Part of a small language model's weights: vocabulary 2048.
MLP neurons of a small language model. Each row is named by its layer, matrix (gate and up: input weights) and neuron, and shows model dimensions 0-127. Each number is 200 + 30 x the weight over its row's rms, rounded and kept within 0 to 999. A neuron's up and down rows have the sign that makes its largest values positive.
After each neuron's rows, "fires on" lists the tokens most often at its 100 highest values on Wikipedia text that the model never trained on. A number after a token or word is its count.

L7.gate283,188,186,190,158,208,283,189,209,157,202,205,237,196,208,158,225,206,207,230,210,193,218,216,186,248,184,210,240,209,219,245,227,178,206,149,232,233,267,233,138,194,207,238,156,192,184,218,225,207,215,174,229,227,217,225,157,192,185,174,234,219,221,172,189,186,243,235,179,220,205,204,219,183,185,172,240,224,197,136,172,187,205,175,231,263,116,234,189,183,251,178,231,205,204,242,152,193,230,242,251,226,200,249,185,208,220,239,221,172,205,173,160,200,191,219,217,230,204,221,248,193,243,193,265,185,218,191,135
L7.up283,198,167,167,229,204,181,177,209,197,230,150,119,189,173,175,177,231,212,172,222,166,240,241,152,220,221,208,225,151,211,227,260,180,202,250,179,195,163,173,182,232,228,235,177,192,224,187,254,247,213,207,184,174,209,190,217,192,239,197,239,249,207,174,204,229,219,172,207,161,205,207,197,166,244,113,181,242,175,220,250,237,172,219,194,214,139,201,230,169,169,209,210,203,228,231,217,153,197,263,223,213,200,173,170,210,192,198,140,222,159,219,148,240,186,181,200,225,170,192,179,175,253,197,221,218,204,185,187
fires on: "S" 70, "s" 9, "k" 4

L10.gate328,240,168,174,198,145,162,152,144,178,176,170,222,229,165,189,215,206,193,228,213,160,192,165,259,228,185,144,176,231,170,225,208,156,209,187,256,208,211,213,195,186,218,164,218,242,190,217,190,151,156,207,241,229,176,237,202,182,199,195,199,160,173,209,146,218,161,155,204,193,212,215,218,172,227,172,243,172,196,217,196,208,226,191,230,199,235,192,214,185,227,213,161,189,153,209,139,181,159,179,284,216,166,208,139,185,204,204,224,176,210,195,228,236,238,203,267,192,224,183,168,153,202,218,203,171,169,255,168
L10.up328,220,190,238,186,184,255,207,165,217,179,171,145,272,266,235,182,186,218,189,234,145,172,188,161,182,204,216,215,174,207,177,195,163,213,242,190,183,216,234,226,223,201,193,198,199,238,196,203,179,230,225,218,173,220,262,180,175,187,183,245,166,180,175,210,199,171,196,217,211,175,204,212,157,177,199,223,244,149,198,229,167,119,178,204,203,157,206,158,198,202,164,246,208,197,207,193,198,165,205,203,169,242,127,163,149,182,171,182,174,184,204,192,203,242,188,226,203,161,179,195,203,222,188,168,210,261,175,152
fires on: "at" 80, "it" 13

L4.gate285,237,212,246,207,187,157,213,255,171,232,199,169,174,231,193,216,221,190,191,216,161,220,249,192,162,198,217,193,227,152,171,197,201,178,195,191,237,177,149,167,151,207,241,227,147,167,257,194,222,186,201,222,181,212,217,177,193,204,213,179,167,186,208,161,217,194,178,169,167,216,181,167,237,192,199,151,236,128,201,213,182,226,163,176,237,188,174,239,218,175,185,230,199,218,146,234,218,213,202,173,201,227,195,272,226,292,185,238,171,203,267,170,221,250,203,204,156,152,262,240,181,209,176,197,219,176,200,194
L4.up285,161,226,226,191,167,202,107,201,192,215,215,255,250,152,160,193,221,201,225,186,159,272,204,201,138,228,187,138,184,165,197,198,225,195,188,201,183,213,194,198,198,214,183,165,163,148,183,229,206,176,186,266,198,231,195,228,203,189,187,176,207,133,186,184,207,216,242,180,194,194,200,170,205,174,261,214,213,241,163,247,231,220,180,194,213,254,175,212,192,188,203,231,212,205,238,202,239,220,205,224,214,186,177,240,162,196,217,182,154,205,225,194,141,219,211,190,181,164,215,224,217,171,224,203,182,179,218,181
fires on: "ab" 43, " form" 30, "emb" 13

L10.gate230,203,196,301,194,237,186,171,208,267,200,155,218,182,214,175,133,192,194,241,202,221,211,188,198,163,173,183,242,203,188,236,170,168,195,196,198,203,187,242,199,311,210,132,235,177,243,175,199,179,173,183,167,222,154,175,169,188,206,152,197,174,190,203,249,200,202,202,188,156,273,182,185,180,175,177,178,154,211,195,192,179,152,186,194,250,225,207,229,195,178,198,186,207,162,199,162,170,256,205,208,214,189,206,228,231,255,192,174,176,201,181,167,243,231,169,232,182,217,216,143,198,228,201,220,157,207,184,154
L10.up230,233,242,184,205,205,207,228,182,157,247,208,214,188,160,240,200,216,179,163,222,215,244,169,199,188,211,185,201,162,195,168,244,196,215,259,233,164,286,171,186,219,162,196,222,199,217,204,156,207,214,188,199,208,240,169,196,212,260,180,179,164,230,239,199,209,194,173,211,141,184,209,260,205,185,192,174,200,269,262,208,223,211,145,197,218,189,216,192,192,131,265,149,176,180,192,178,245,164,223,208,198,169,242,176,185,208,235,181,181,221,226,181,157,158,234,196,273,169,249,164,210,268,189,195,185,185,206,216
fires on: " stud" 28, "ud" 16, ":" 12, "ra" 6, "el" 6

L13.gate227,266,217,152,171,199,177,212,194,201,199,214,212,199,163,201,228,179,156,138,239,172,254,180,195,181,210,180,209,199,210,202,205,195,163,200,208,201,244,252,229,184,234,202,226,222,167,228,190,221,194,288,160,215,157,152,185,191,208,189,188,187,197,219,188,235,180,193,153,211,179,216,178,148,228,189,148,209,173,204,191,217,211,236,219,228,128,177,207,165,222,183,172,168,194,191,235,214,191,267,264,169,142,211,192,236,181,220,174,200,154,140,178,190,214,189,160,198,190,231,200,178,174,208,236,167,209,197,222
L13.up227,206,146,180,199,175,193,191,265,186,239,162,194,262,179,186,212,229,244,227,227,188,184,215,179,169,241,230,192,192,180,163,220,204,246,167,192,171,231,240,235,174,216,194,179,159,177,250,228,225,211,202,195,185,214,220,209,152,211,240,192,178,136,202,171,190,210,198,180,135,222,223,148,234,230,169,213,161,217,214,197,232,222,226,226,240,197,210,147,221,240,186,205,234,218,225,218,248,178,253,222,211,250,162,182,183,183,171,168,175,192,150,253,209,262,174,184,222,305,169,252,219,179,188,171,198,228,152,230
fires on: "," 26, "\n" 21, " f" 11, "av" 9, " the" 5, " and" 4

L9.gate204,230,200,196,214,211,208,227,210,195,163,189,153,250,202,221,202,202,164,146,220,210,217,214,167,156,195,218,254,188,150,167,179,177,194,199,229,136,187,170,226,181,182,215,233,192,193,180,227,214,159,187,227,177,159,205,234,218,215,173,256,284,201,216,246,152,219,166,158,220,249,191,170,268,213,195,111,194,188,205,198,175,294,189,238,192,206,211,193,212,233,208,180,219,179,177,240,179,186,173,214,157,241,169,195,205,274,180,174,211,196,199,202,178,242,198,177,152,210,199,189,214,241,130,216,169,245,195,209
L9.up204,210,214,214,216,240,263,170,165,179,229,189,189,218,223,194,219,202,236,120,222,192,261,243,199,183,231,226,192,186,197,152,207,225,241,235,215,222,210,204,216,131,188,261,201,264,219,215,175,204,195,192,230,133,185,229,228,180,195,212,223,141,214,195,179,193,197,199,175,191,215,180,238,188,191,251,161,197,226,251,185,215,261,138,181,159,251,230,187,212,201,223,182,157,218,164,141,207,222,203,185,182,170,216,208,213,228,220,213,206,219,165,210,135,180,228,184,240,189,210,168,215,195,202,141,224,227,167,247
fires on: "a" 21, " Be" 18, " me" 18, " Se" 13, " Me" 11, "iv" 8

L11.gate199,208,191,236,192,209,160,172,200,172,210,251,248,228,199,186,193,210,232,234,219,232,150,186,185,221,181,182,217,233,186,177,201,149,163,210,213,159,239,268,190,176,205,216,208,177,146,228,207,197,158,214,195,258,149,156,193,215,200,193,182,155,206,230,147,277,212,184,174,201,210,213,180,222,214,208,227,212,206,207,208,214,236,168,190,211,249,194,202,201,250,169,249,191,224,158,208,162,126,195,241,215,247,197,229,175,199,256,213,228,223,243,194,210,221,207,225,180,135,183,249,179,234,204,201,247,181,187,181
L11.up199,200,170,216,225,184,217,195,217,189,217,212,185,169,258,207,173,284,179,197,203,125,233,173,200,137,201,210,195,218,166,234,221,148,216,242,219,195,220,203,195,208,163,212,154,228,184,207,223,209,199,246,172,174,150,218,232,252,150,221,216,205,248,223,225,246,145,226,154,180,139,244,243,192,171,228,182,177,260,197,210,287,227,225,168,179,247,160,172,189,193,198,189,221,228,211,161,199,183,241,195,188,192,199,162,194,191,176,283,242,183,186,199,191,199,210,230,207,212,172,195,205,199,205,226,187,169,184,212
fires on: "if" 20, "orn" 9, "id" 9, "ass" 7, "g" 6, "isc" 6

L10.gate222,181,200,222,207,185,215,244,220,182,207,176,241,222,160,172,172,236,204,176,205,171,228,184,204,215,188,242,200,227,263,256,163,188,170,169,234,162,185,152,236,165,203,180,156,194,144,205,202,176,185,184,184,241,156,214,231,165,159,149,202,199,195,175,232,226,261,206,229,198,165,173,197,205,157,208,207,173,205,215,192,183,186,180,253,190,180,196,193,173,172,207,231,239,198,159,220,209,191,163,217,211,197,220,186,227,218,246,198,237,270,223,220,188,183,185,163,194,220,235,170,196,154,189,216,185,189,174,214
L10.up222,233,193,165,202,193,199,232,217,188,215,202,164,173,120,166,199,201,138,174,210,158,221,144,225,167,205,176,203,154,192,190,170,255,204,208,194,198,167,260,203,179,156,214,216,257,220,212,266,214,183,197,226,203,226,170,224,218,229,195,195,215,208,194,182,181,165,210,162,170,135,255,191,278,221,222,211,208,165,227,176,190,185,179,205,184,225,143,139,202,186,246,185,238,200,157,212,156,229,160,215,215,181,195,192,205,213,217,197,211,259,150,242,245,195,185,241,187,176,212,208,196,204,159,193,189,196,193,182
fires on: "all" 16, "1" 15, "amp" 7, "ict" 7, " H" 6, " bec" 5

L9.gate388,214,170,250,234,192,199,259,177,194,227,189,150,188,227,218,180,204,188,252,183,175,241,184,285,188,197,166,218,170,215,216,178,231,181,203,228,163,239,215,245,195,180,207,249,180,224,186,164,164,132,158,214,204,184,206,163,186,217,188,207,179,163,204,203,265,235,229,164,243,195,201,196,224,248,196,194,195,180,202,225,176,216,232,197,260,238,205,204,196,173,214,207,191,164,157,197,171,236,238,196,153,103,247,265,181,212,218,234,212,203,192,203,154,167,244,208,167,207,216,153,152,236,179,190,215,211,233,181
L9.up388,197,204,201,255,198,185,240,199,204,184,167,191,172,173,228,174,245,204,173,226,143,261,170,175,147,146,212,220,190,216,187,232,300,215,170,258,175,203,143,234,225,215,189,247,206,175,161,199,193,223,185,215,239,211,209,221,208,236,157,192,217,194,191,193,237,214,224,202,283,210,187,273,235,185,247,152,188,147,215,153,192,208,213,183,225,196,191,179,151,133,228,165,175,194,156,214,238,215,197,222,166,209,182,191,210,175,155,186,226,187,192,177,223,245,219,198,210,196,220,164,162,212,214,209,162,161,200,184
fires on: "ud" 35, " stud" 27, " ev" 19, " Geor" 7, " Gre" 6, "ran" 4

L8.gate143,207,184,236,228,217,194,263,203,246,223,216,191,158,186,172,172,190,202,188,243,192,225,185,190,190,176,197,193,203,135,173,144,203,185,137,236,209,188,241,180,221,204,222,203,204,201,224,165,188,181,208,229,169,204,203,194,176,205,181,281,174,158,219,271,225,151,172,217,204,198,219,208,205,172,96,183,218,130,210,231,190,185,214,198,188,162,235,232,222,221,203,193,157,195,149,234,183,166,193,174,187,172,330,197,158,222,210,246,215,229,199,200,207,202,178,203,176,216,244,239,152,215,192,155,223,176,174,175
L8.up143,222,216,187,220,223,261,255,233,244,181,185,163,223,178,215,182,212,226,230,231,238,230,254,197,196,218,171,181,191,289,211,152,251,231,158,179,191,218,203,215,188,168,290,151,184,158,170,227,181,212,194,157,155,205,171,213,177,208,190,204,275,193,187,202,181,224,229,142,212,153,179,199,175,238,228,203,224,203,173,220,171,217,182,199,165,207,197,179,197,200,182,190,157,214,186,199,266,164,162,192,201,241,197,240,250,174,192,191,204,187,217,159,175,161,180,224,143,243,207,258,175,229,207,171,189,231,189,201
fires on: " ass" 27, " Ass" 24, " Sw" 15, " Cl" 10, "cl" 9, "re" 4

L12.gate398,259,175,212,156,213,218,249,231,180,207,253,200,256,192,186,199,214,200,181,166,153,281,259,213,219,188,230,216,165,191,155,183,155,178,169,190,238,204,213,172,181,176,261,183,273,136,195,174,162,171,201,230,201,202,158,203,203,226,233,211,197,185,243,222,199,239,230,173,177,189,196,157,199,168,178,173,199,149,186,211,239,163,213,198,189,181,229,209,211,172,225,175,181,148,205,163,222,216,137,235,207,177,215,143,207,223,163,206,191,244,174,166,187,209,185,241,183,176,214,199,183,209,181,199,229,215,219,178
L12.up398,216,187,201,222,177,200,189,197,194,147,167,144,209,179,196,187,191,191,176,162,249,238,183,230,209,187,190,214,166,263,236,147,246,161,210,213,200,146,238,214,181,183,193,239,212,187,164,202,187,255,225,188,193,249,192,179,188,243,196,220,196,223,205,242,265,158,267,176,212,194,156,208,230,182,205,205,232,183,156,192,181,224,183,209,151,152,200,194,200,211,184,211,272,176,210,243,222,135,209,151,164,236,195,215,204,205,203,168,226,214,236,248,165,183,215,212,170,195,206,148,219,148,171,256,151,196,145,258
fires on: " ass" 28, " by" 23, " cl" 9, " Ass" 7, " Cl" 6, "ing" 5

L8.gate142,187,199,149,199,249,201,264,220,142,213,167,252,196,194,243,188,218,226,152,227,181,241,160,186,252,223,229,263,220,152,189,167,212,174,164,198,206,216,253,174,197,189,173,229,152,217,193,223,155,184,179,204,201,244,271,195,169,264,213,188,235,215,161,211,200,169,253,204,191,195,234,216,219,195,224,168,261,172,202,219,199,253,177,166,172,166,210,192,178,211,206,166,149,169,172,255,221,188,218,216,157,194,198,186,208,206,220,239,190,200,279,209,225,251,231,273,201,191,207,200,188,227,191,188,226,189,223,191
L8.up142,165,188,170,175,247,196,186,188,237,171,239,168,252,220,183,220,190,218,152,242,222,209,136,222,159,203,200,225,273,185,268,213,243,223,178,169,205,203,192,179,193,163,198,209,173,208,162,215,231,209,252,179,199,164,189,209,179,200,218,201,210,203,216,163,192,111,187,226,219,162,201,181,236,197,178,190,178,143,235,239,169,139,190,213,205,224,179,159,168,206,214,269,223,235,199,217,204,189,168,190,174,181,214,178,193,169,289,239,249,204,184,208,192,251,201,152,124,189,207,191,181,213,198,166,208,220,222,154
fires on: "j" 16, "ch" 14, "im" 13, "duct" 7, "is" 5

L9.gate290,253,181,254,229,179,177,227,169,210,174,256,227,186,199,204,217,177,169,228,190,180,239,151,217,233,124,220,175,201,195,242,198,182,201,161,223,196,231,212,156,214,246,246,189,192,174,177,209,152,198,187,183,264,167,203,203,185,222,166,164,208,225,172,199,242,227,175,150,186,257,270,205,209,167,146,162,174,206,171,190,266,182,185,195,201,216,195,168,218,167,147,188,133,185,211,199,237,227,190,194,193,249,155,187,184,249,202,189,249,166,249,209,217,183,141,167,181,191,255,189,213,240,176,178,124,175,185,226
L9.up290,147,171,210,168,169,180,172,246,223,171,190,209,275,179,226,223,175,222,193,177,196,186,194,196,190,193,184,198,153,272,240,225,176,173,237,187,204,183,212,208,161,225,177,225,243,240,183,202,209,200,218,274,199,153,224,197,191,207,179,215,195,116,180,235,239,184,177,200,221,208,228,247,158,258,220,171,211,211,172,175,224,232,243,210,165,164,197,191,206,207,187,212,175,220,189,110,193,229,180,140,170,239,177,222,197,191,242,137,183,186,252,222,191,216,254,197,220,151,205,206,220,187,139,148,181,186,206,228
fires on: " also" 27, "ly" 20, " only" 16, "ially" 7, "ow" 4

L3.gate115,164,233,184,173,192,252,190,182,209,217,235,192,210,203,169,176,229,217,189,183,186,183,184,140,179,206,167,203,190,206,244,168,181,211,190,249,176,180,180,197,238,206,255,162,197,206,176,208,225,143,196,208,159,176,178,217,189,191,180,158,196,220,180,269,182,258,197,138,164,198,183,203,184,215,210,210,176,196,198,215,192,204,179,192,163,255,170,196,218,270,134,189,196,236,141,131,181,177,185,195,214,195,177,265,183,254,250,190,213,173,159,188,207,257,199,194,214,182,176,210,149,190,157,217,211,232,273,183
L3.up115,160,162,221,197,163,166,193,178,171,230,171,261,161,209,206,196,204,163,175,238,230,240,235,199,231,206,229,189,150,181,257,166,261,229,198,207,216,131,165,159,196,143,194,196,147,174,222,259,221,231,175,208,251,229,225,192,214,167,157,186,194,223,201,167,156,232,189,199,177,191,213,225,252,196,205,196,232,193,205,205,180,199,183,267,215,258,189,184,209,203,211,164,165,229,221,139,218,168,196,191,212,232,196,250,212,172,188,238,251,188,240,189,240,249,189,214,217,234,254,181,173,193,197,189,169,204,219,243
fires on: "%" 58, "om" 9, " City" 8, "ourt" 4, " year" 4, "um" 4

L4.gate338,204,193,159,205,158,215,163,104,169,223,161,210,209,184,161,200,201,177,216,221,160,168,261,142,193,184,204,224,181,188,221,186,260,198,189,210,215,212,217,182,208,219,169,168,190,185,191,175,176,270,196,196,159,230,209,195,264,212,173,201,181,180,242,203,221,218,172,137,126,228,246,202,192,252,238,184,194,210,221,223,230,227,208,232,234,135,229,212,228,188,200,219,204,145,196,170,214,180,217,225,237,179,156,221,160,169,178,199,149,199,177,207,185,162,225,232,223,212,236,220,259,210,179,214,248,233,171,186
L4.up338,162,213,172,224,210,197,173,199,218,187,163,222,230,187,185,225,237,181,208,146,152,199,221,183,255,210,176,253,174,247,229,168,194,217,183,219,227,195,173,173,254,197,182,149,212,234,196,249,196,199,146,199,184,178,212,181,183,236,193,163,193,147,249,201,197,189,187,222,193,244,182,227,159,242,186,227,310,169,232,253,160,239,199,208,215,196,217,183,238,171,227,208,208,223,100,231,143,196,225,187,187,216,223,190,171,216,208,157,230,234,221,200,210,186,269,156,225,156,198,182,208,168,204,205,206,242,198,237
fires on: "S" 85, "os" 15

L11.gate129,160,213,237,201,217,202,210,166,210,200,238,147,202,163,193,205,157,234,224,255,179,177,208,156,223,171,202,207,256,189,224,180,208,212,169,234,203,167,207,191,163,251,212,230,220,231,182,200,173,122,266,189,213,156,176,209,182,179,208,244,213,230,240,173,202,253,242,126,223,208,209,195,161,199,215,222,169,189,219,191,232,200,218,181,208,150,193,225,230,258,210,213,194,226,130,238,222,215,205,244,192,199,203,196,161,203,219,305,236,177,250,184,163,177,185,227,213,143,187,196,150,215,206,193,236,213,184,137
L11.up129,199,172,245,172,163,215,205,203,182,240,216,229,213,186,205,233,192,264,184,162,191,162,214,237,212,203,189,206,220,172,213,173,174,191,172,198,211,220,165,137,264,268,199,183,208,202,205,241,197,153,214,204,177,191,269,208,229,214,261,182,224,183,151,154,191,174,174,199,213,240,237,195,171,241,209,198,182,193,148,161,190,201,219,183,185,171,185,186,239,224,145,201,211,254,193,205,196,199,158,161,148,191,188,152,149,168,179,245,225,224,249,189,163,213,189,257,223,159,187,169,202,229,130,208,162,171,213,167
fires on: "if" 13, "or" 12, "in" 11, "i" 9, "l" 6, "c" 6

L9.gate159,190,185,176,197,187,215,197,250,178,227,237,247,216,204,143,185,174,194,240,213,177,242,239,210,266,237,164,161,209,190,189,173,183,175,197,242,189,175,227,171,191,219,231,219,237,218,276,214,133,179,192,230,170,248,220,222,217,149,141,198,141,243,204,228,192,204,180,195,200,217,224,221,168,199,177,172,224,205,214,194,231,282,147,185,220,184,233,182,169,256,215,182,229,191,196,147,201,213,167,242,239,205,234,176,194,219,159,199,195,232,147,197,273,170,219,201,194,190,246,196,225,153,231,187,175,213,193,167
L9.up159,192,208,205,161,169,182,202,213,224,181,170,231,266,195,179,282,208,160,198,224,179,231,170,245,191,220,172,190,165,154,175,177,178,213,180,208,238,163,217,237,215,212,208,188,229,220,247,192,192,199,262,221,170,223,198,149,191,177,226,219,118,195,199,260,233,220,191,143,182,212,213,155,172,197,215,216,198,193,208,200,214,215,202,223,154,178,255,199,164,171,210,211,227,172,175,206,207,260,232,234,175,212,170,236,172,214,190,156,214,218,190,221,202,213,194,190,214,258,232,266,205,191,191,177,244,222,182,148
fires on: " same" 14, "ing" 12, "re" 11, " following" 8, "at" 7, "us" 7

L12.gate250,183,214,206,178,187,188,224,219,227,191,188,225,216,221,195,198,248,227,180,219,178,220,234,240,215,211,176,168,178,150,184,208,137,196,209,244,191,233,209,184,203,259,256,201,235,201,225,184,200,208,194,122,189,196,159,136,176,216,218,202,169,213,267,167,220,211,193,197,181,185,214,200,253,204,184,182,170,210,187,200,190,203,194,252,207,180,181,183,227,190,161,204,194,234,250,270,206,194,233,271,234,160,232,218,251,167,218,196,197,269,193,193,134,203,215,204,227,223,196,162,193,148,215,215,185,227,168,270
L12.up250,183,186,199,190,240,194,160,195,211,219,198,149,223,164,221,194,222,217,166,216,193,217,206,238,192,147,276,191,192,121,147,204,174,229,221,164,187,205,262,162,177,207,185,179,143,198,176,222,236,140,175,166,233,150,244,185,157,173,164,200,208,239,178,242,237,208,179,187,224,154,199,174,195,257,169,149,176,217,182,222,170,233,255,207,201,151,156,191,211,206,239,226,191,211,197,214,240,192,206,188,246,215,176,244,213,178,178,191,155,189,169,170,155,211,227,234,207,192,233,245,222,220,232,221,176,238,149,189
fires on: " the" 37, "\n" 8, "ose" 6, " Austral" 5, "l" 4

L10.gate163,262,197,209,250,227,233,208,202,195,134,208,188,218,183,175,218,189,171,222,194,236,262,161,179,226,160,198,164,172,198,246,202,185,154,245,198,246,184,224,202,186,217,225,150,236,260,217,143,178,185,191,207,215,196,179,172,191,240,188,194,191,274,225,244,184,228,234,183,169,212,232,169,181,191,221,115,175,164,239,218,137,236,168,226,264,225,207,207,164,208,212,196,183,194,193,174,200,200,225,222,168,165,216,198,211,223,202,219,211,190,194,210,231,216,169,210,175,202,232,245,141,164,207,176,211,127,157,174
L10.up163,237,196,175,175,160,189,222,238,228,217,219,242,193,239,200,161,214,200,118,191,154,199,235,175,218,164,195,212,210,157,243,185,233,192,230,201,213,195,188,171,191,229,201,175,274,270,209,185,191,242,188,268,199,178,184,235,184,226,227,215,210,234,179,203,210,157,228,260,211,191,195,202,220,167,203,181,194,168,204,205,181,181,151,209,203,162,212,216,236,214,237,162,244,181,193,225,194,185,236,223,207,209,191,196,196,218,233,216,183,189,227,202,147,166,180,164,254,184,164,220,146,201,191,195,205,272,242,231
fires on: " pl" 36, "pl" 15, " Pl" 13, "arl" 8, "ill" 7

L4.gate374,157,198,221,199,216,207,221,203,187,165,229,185,229,223,195,205,172,175,229,231,163,186,207,185,250,202,151,163,189,234,186,184,205,228,170,171,215,223,215,211,127,137,240,192,215,172,186,212,190,180,210,175,274,186,167,169,129,193,124,171,248,230,199,242,233,223,168,157,210,217,249,188,229,209,183,142,193,225,224,200,159,177,240,200,234,208,255,194,212,217,209,194,141,186,229,197,204,194,218,222,231,189,209,204,205,188,208,224,259,200,206,254,208,139,182,161,173,202,260,222,178,203,230,259,135,232,225,182
L4.up374,159,147,177,235,185,218,179,235,233,166,221,181,161,214,271,251,186,184,170,222,157,211,243,180,112,180,164,195,198,197,207,184,146,194,203,185,223,208,151,211,183,157,201,180,172,218,224,210,184,195,186,206,213,188,200,237,163,178,170,219,211,180,198,179,230,171,199,115,170,141,202,256,201,194,213,235,189,202,179,182,191,145,282,184,264,211,196,229,182,211,223,178,237,145,248,217,215,203,217,165,236,217,190,206,266,187,223,171,202,148,250,217,201,178,234,180,212,182,232,240,186,194,214,212,152,181,190,182
fires on: " also" 56, "ge" 12, "ly" 6, "le" 6, "d" 4

L3.gate381,212,213,201,195,180,249,225,217,183,187,234,200,174,173,167,239,194,270,172,246,147,182,175,179,163,165,167,193,249,222,206,208,201,194,217,253,229,183,173,197,145,170,161,191,210,194,207,209,184,217,163,187,237,227,250,223,216,221,155,209,213,185,235,213,181,195,186,213,190,176,203,172,216,176,202,195,201,201,178,203,191,229,165,201,301,181,206,236,232,165,262,234,190,283,250,190,198,174,220,273,169,234,245,232,220,239,256,197,162,233,186,181,235,170,183,197,189,171,186,185,252,183,185,253,218,154,188,241
L3.up381,217,199,176,311,186,142,181,251,207,205,204,188,155,106,205,174,205,212,198,174,193,256,169,288,226,233,185,206,198,174,218,187,195,234,238,197,173,164,204,226,162,155,208,149,185,187,217,224,243,243,195,244,208,205,241,221,184,189,151,195,211,143,203,118,189,192,177,198,177,210,241,173,246,213,215,188,170,135,208,180,196,193,154,215,183,231,216,253,204,210,228,199,202,219,186,194,172,160,178,198,186,212,166,212,230,224,163,220,180,177,177,177,212,199,179,226,185,192,175,192,195,175,198,230,216,208,240,205
fires on: "t" 35, " bec" 21, "ober" 16, "ict" 14, "ele" 5

L13.gate395,215,224,203,180,210,191,230,163,186,233,180,195,175,217,197,238,196,225,177,187,276,209,223,164,191,198,168,190,222,150,161,173,195,233,210,193,192,256,184,117,202,201,210,185,237,209,165,212,211,176,193,144,232,169,178,153,268,248,194,193,216,228,185,200,172,219,182,213,188,188,186,244,191,148,220,207,158,212,256,191,218,206,197,182,177,206,202,203,212,240,211,157,191,178,154,170,206,194,143,183,130,167,203,212,252,197,222,250,233,187,235,160,196,143,243,247,136,181,198,176,179,228,218,214,221,215,223,187
L13.up395,201,171,165,213,192,215,181,186,190,168,198,212,239,162,222,217,187,235,213,172,177,244,158,192,192,182,205,221,152,221,217,172,188,152,210,202,196,233,166,200,198,227,200,224,210,213,202,209,204,200,202,203,175,249,238,184,176,212,231,184,179,181,166,204,183,181,148,202,187,242,205,224,196,204,191,199,160,251,126,169,156,228,229,228,220,206,238,209,236,214,206,183,167,206,228,223,143,231,186,155,204,197,179,173,155,265,235,188,216,214,262,184,170,201,209,201,245,251,152,190,265,189,148,214,218,184,203,165
fires on: "r" 38, "i" 11, "m" 10, "l" 7, "e" 5, "om" 5

L9.gate94,214,209,217,214,186,227,248,161,228,159,236,240,181,214,278,177,157,166,198,187,182,259,177,150,219,224,205,270,223,177,261,199,173,161,217,241,241,202,213,191,147,206,165,202,217,172,182,239,192,140,197,239,219,213,201,193,122,218,203,233,167,221,171,204,146,153,231,223,173,255,216,162,198,183,158,206,246,160,202,238,218,200,180,219,171,216,212,234,127,231,223,195,190,192,220,199,225,167,254,220,197,207,214,217,236,223,183,181,226,168,224,177,255,215,182,213,185,224,194,230,187,178,207,169,223,168,222,153
L9.up94,131,212,181,199,219,206,264,168,213,206,173,189,250,209,218,173,233,201,232,204,168,207,214,264,195,226,181,229,179,202,238,241,227,135,268,208,243,208,174,192,186,199,213,175,280,271,250,226,228,193,236,179,223,218,142,167,224,210,188,223,243,170,198,176,185,146,212,245,231,233,225,213,194,198,176,210,229,174,189,203,189,192,205,160,207,194,193,159,189,192,160,205,228,208,191,240,212,155,160,256,211,137,238,164,149,190,223,180,247,203,203,191,189,233,202,194,220,175,228,186,188,179,171,230,192,232,253,183
fires on: " pl" 38, "-" 17, "ch" 11, "im" 7, " resp" 6, " Pl" 5

L4.gate186,228,183,235,227,185,133,222,227,185,187,164,203,153,218,160,236,246,199,205,222,209,198,176,202,175,175,209,215,190,205,195,183,197,237,188,243,155,215,218,221,176,202,176,136,217,194,170,177,156,194,212,218,196,139,235,206,228,243,196,167,210,165,204,244,175,192,215,136,217,232,187,162,187,145,214,136,172,237,188,231,205,220,138,202,224,180,252,234,168,246,218,175,198,180,157,221,194,147,207,238,222,163,185,190,176,216,151,185,234,202,167,151,177,203,182,174,186,172,164,211,146,167,127,245,133,236,199,194
L4.up186,195,184,228,231,201,214,164,195,172,208,169,230,135,200,186,199,219,207,190,196,173,254,235,193,213,173,208,202,232,178,111,192,218,184,180,156,153,246,218,173,210,218,225,199,203,172,210,180,156,193,154,227,216,188,262,188,219,226,189,207,194,201,194,220,202,237,185,184,205,186,192,212,162,159,221,144,181,233,169,176,187,196,177,213,152,182,270,199,189,259,185,239,130,294,159,223,206,194,175,199,212,200,161,185,155,214,180,211,190,176,191,195,174,184,158,217,177,267,254,232,222,191,194,184,186,226,120,212
fires on: "it" 35, "iv" 22, " Afric" 14, " dec" 11, "ight" 7, " Se" 4

L4.gate113,222,231,211,193,183,189,172,140,262,248,192,215,191,159,229,192,196,214,200,168,185,242,245,239,212,180,194,214,206,128,169,190,171,199,135,175,163,191,188,185,246,213,246,197,249,206,184,175,183,213,210,200,197,215,228,197,246,135,193,212,185,207,203,151,207,209,240,169,176,211,223,192,187,241,217,257,190,237,154,179,197,194,176,198,189,242,204,179,158,258,193,170,196,233,247,216,221,165,188,171,235,143,250,167,191,223,222,176,194,247,146,168,198,161,162,250,165,159,197,185,221,224,177,210,185,145,188,137
L4.up113,242,244,224,157,180,245,224,175,202,212,252,225,144,183,138,224,189,193,216,195,246,249,174,216,190,190,230,220,162,204,197,177,199,166,222,218,192,165,178,239,166,122,204,169,203,183,215,227,200,209,202,206,245,198,206,202,238,218,159,193,202,237,245,175,187,243,219,185,180,256,193,260,208,172,212,223,172,169,186,225,134,208,263,226,188,193,207,260,201,184,127,192,170,196,218,193,174,187,227,200,227,224,192,198,205,238,199,154,178,224,159,210,182,207,235,235,164,179,186,121,221,227,161,232,265,226,196,203
fires on: "f" 45, "p" 36, "amp" 7, "ton" 7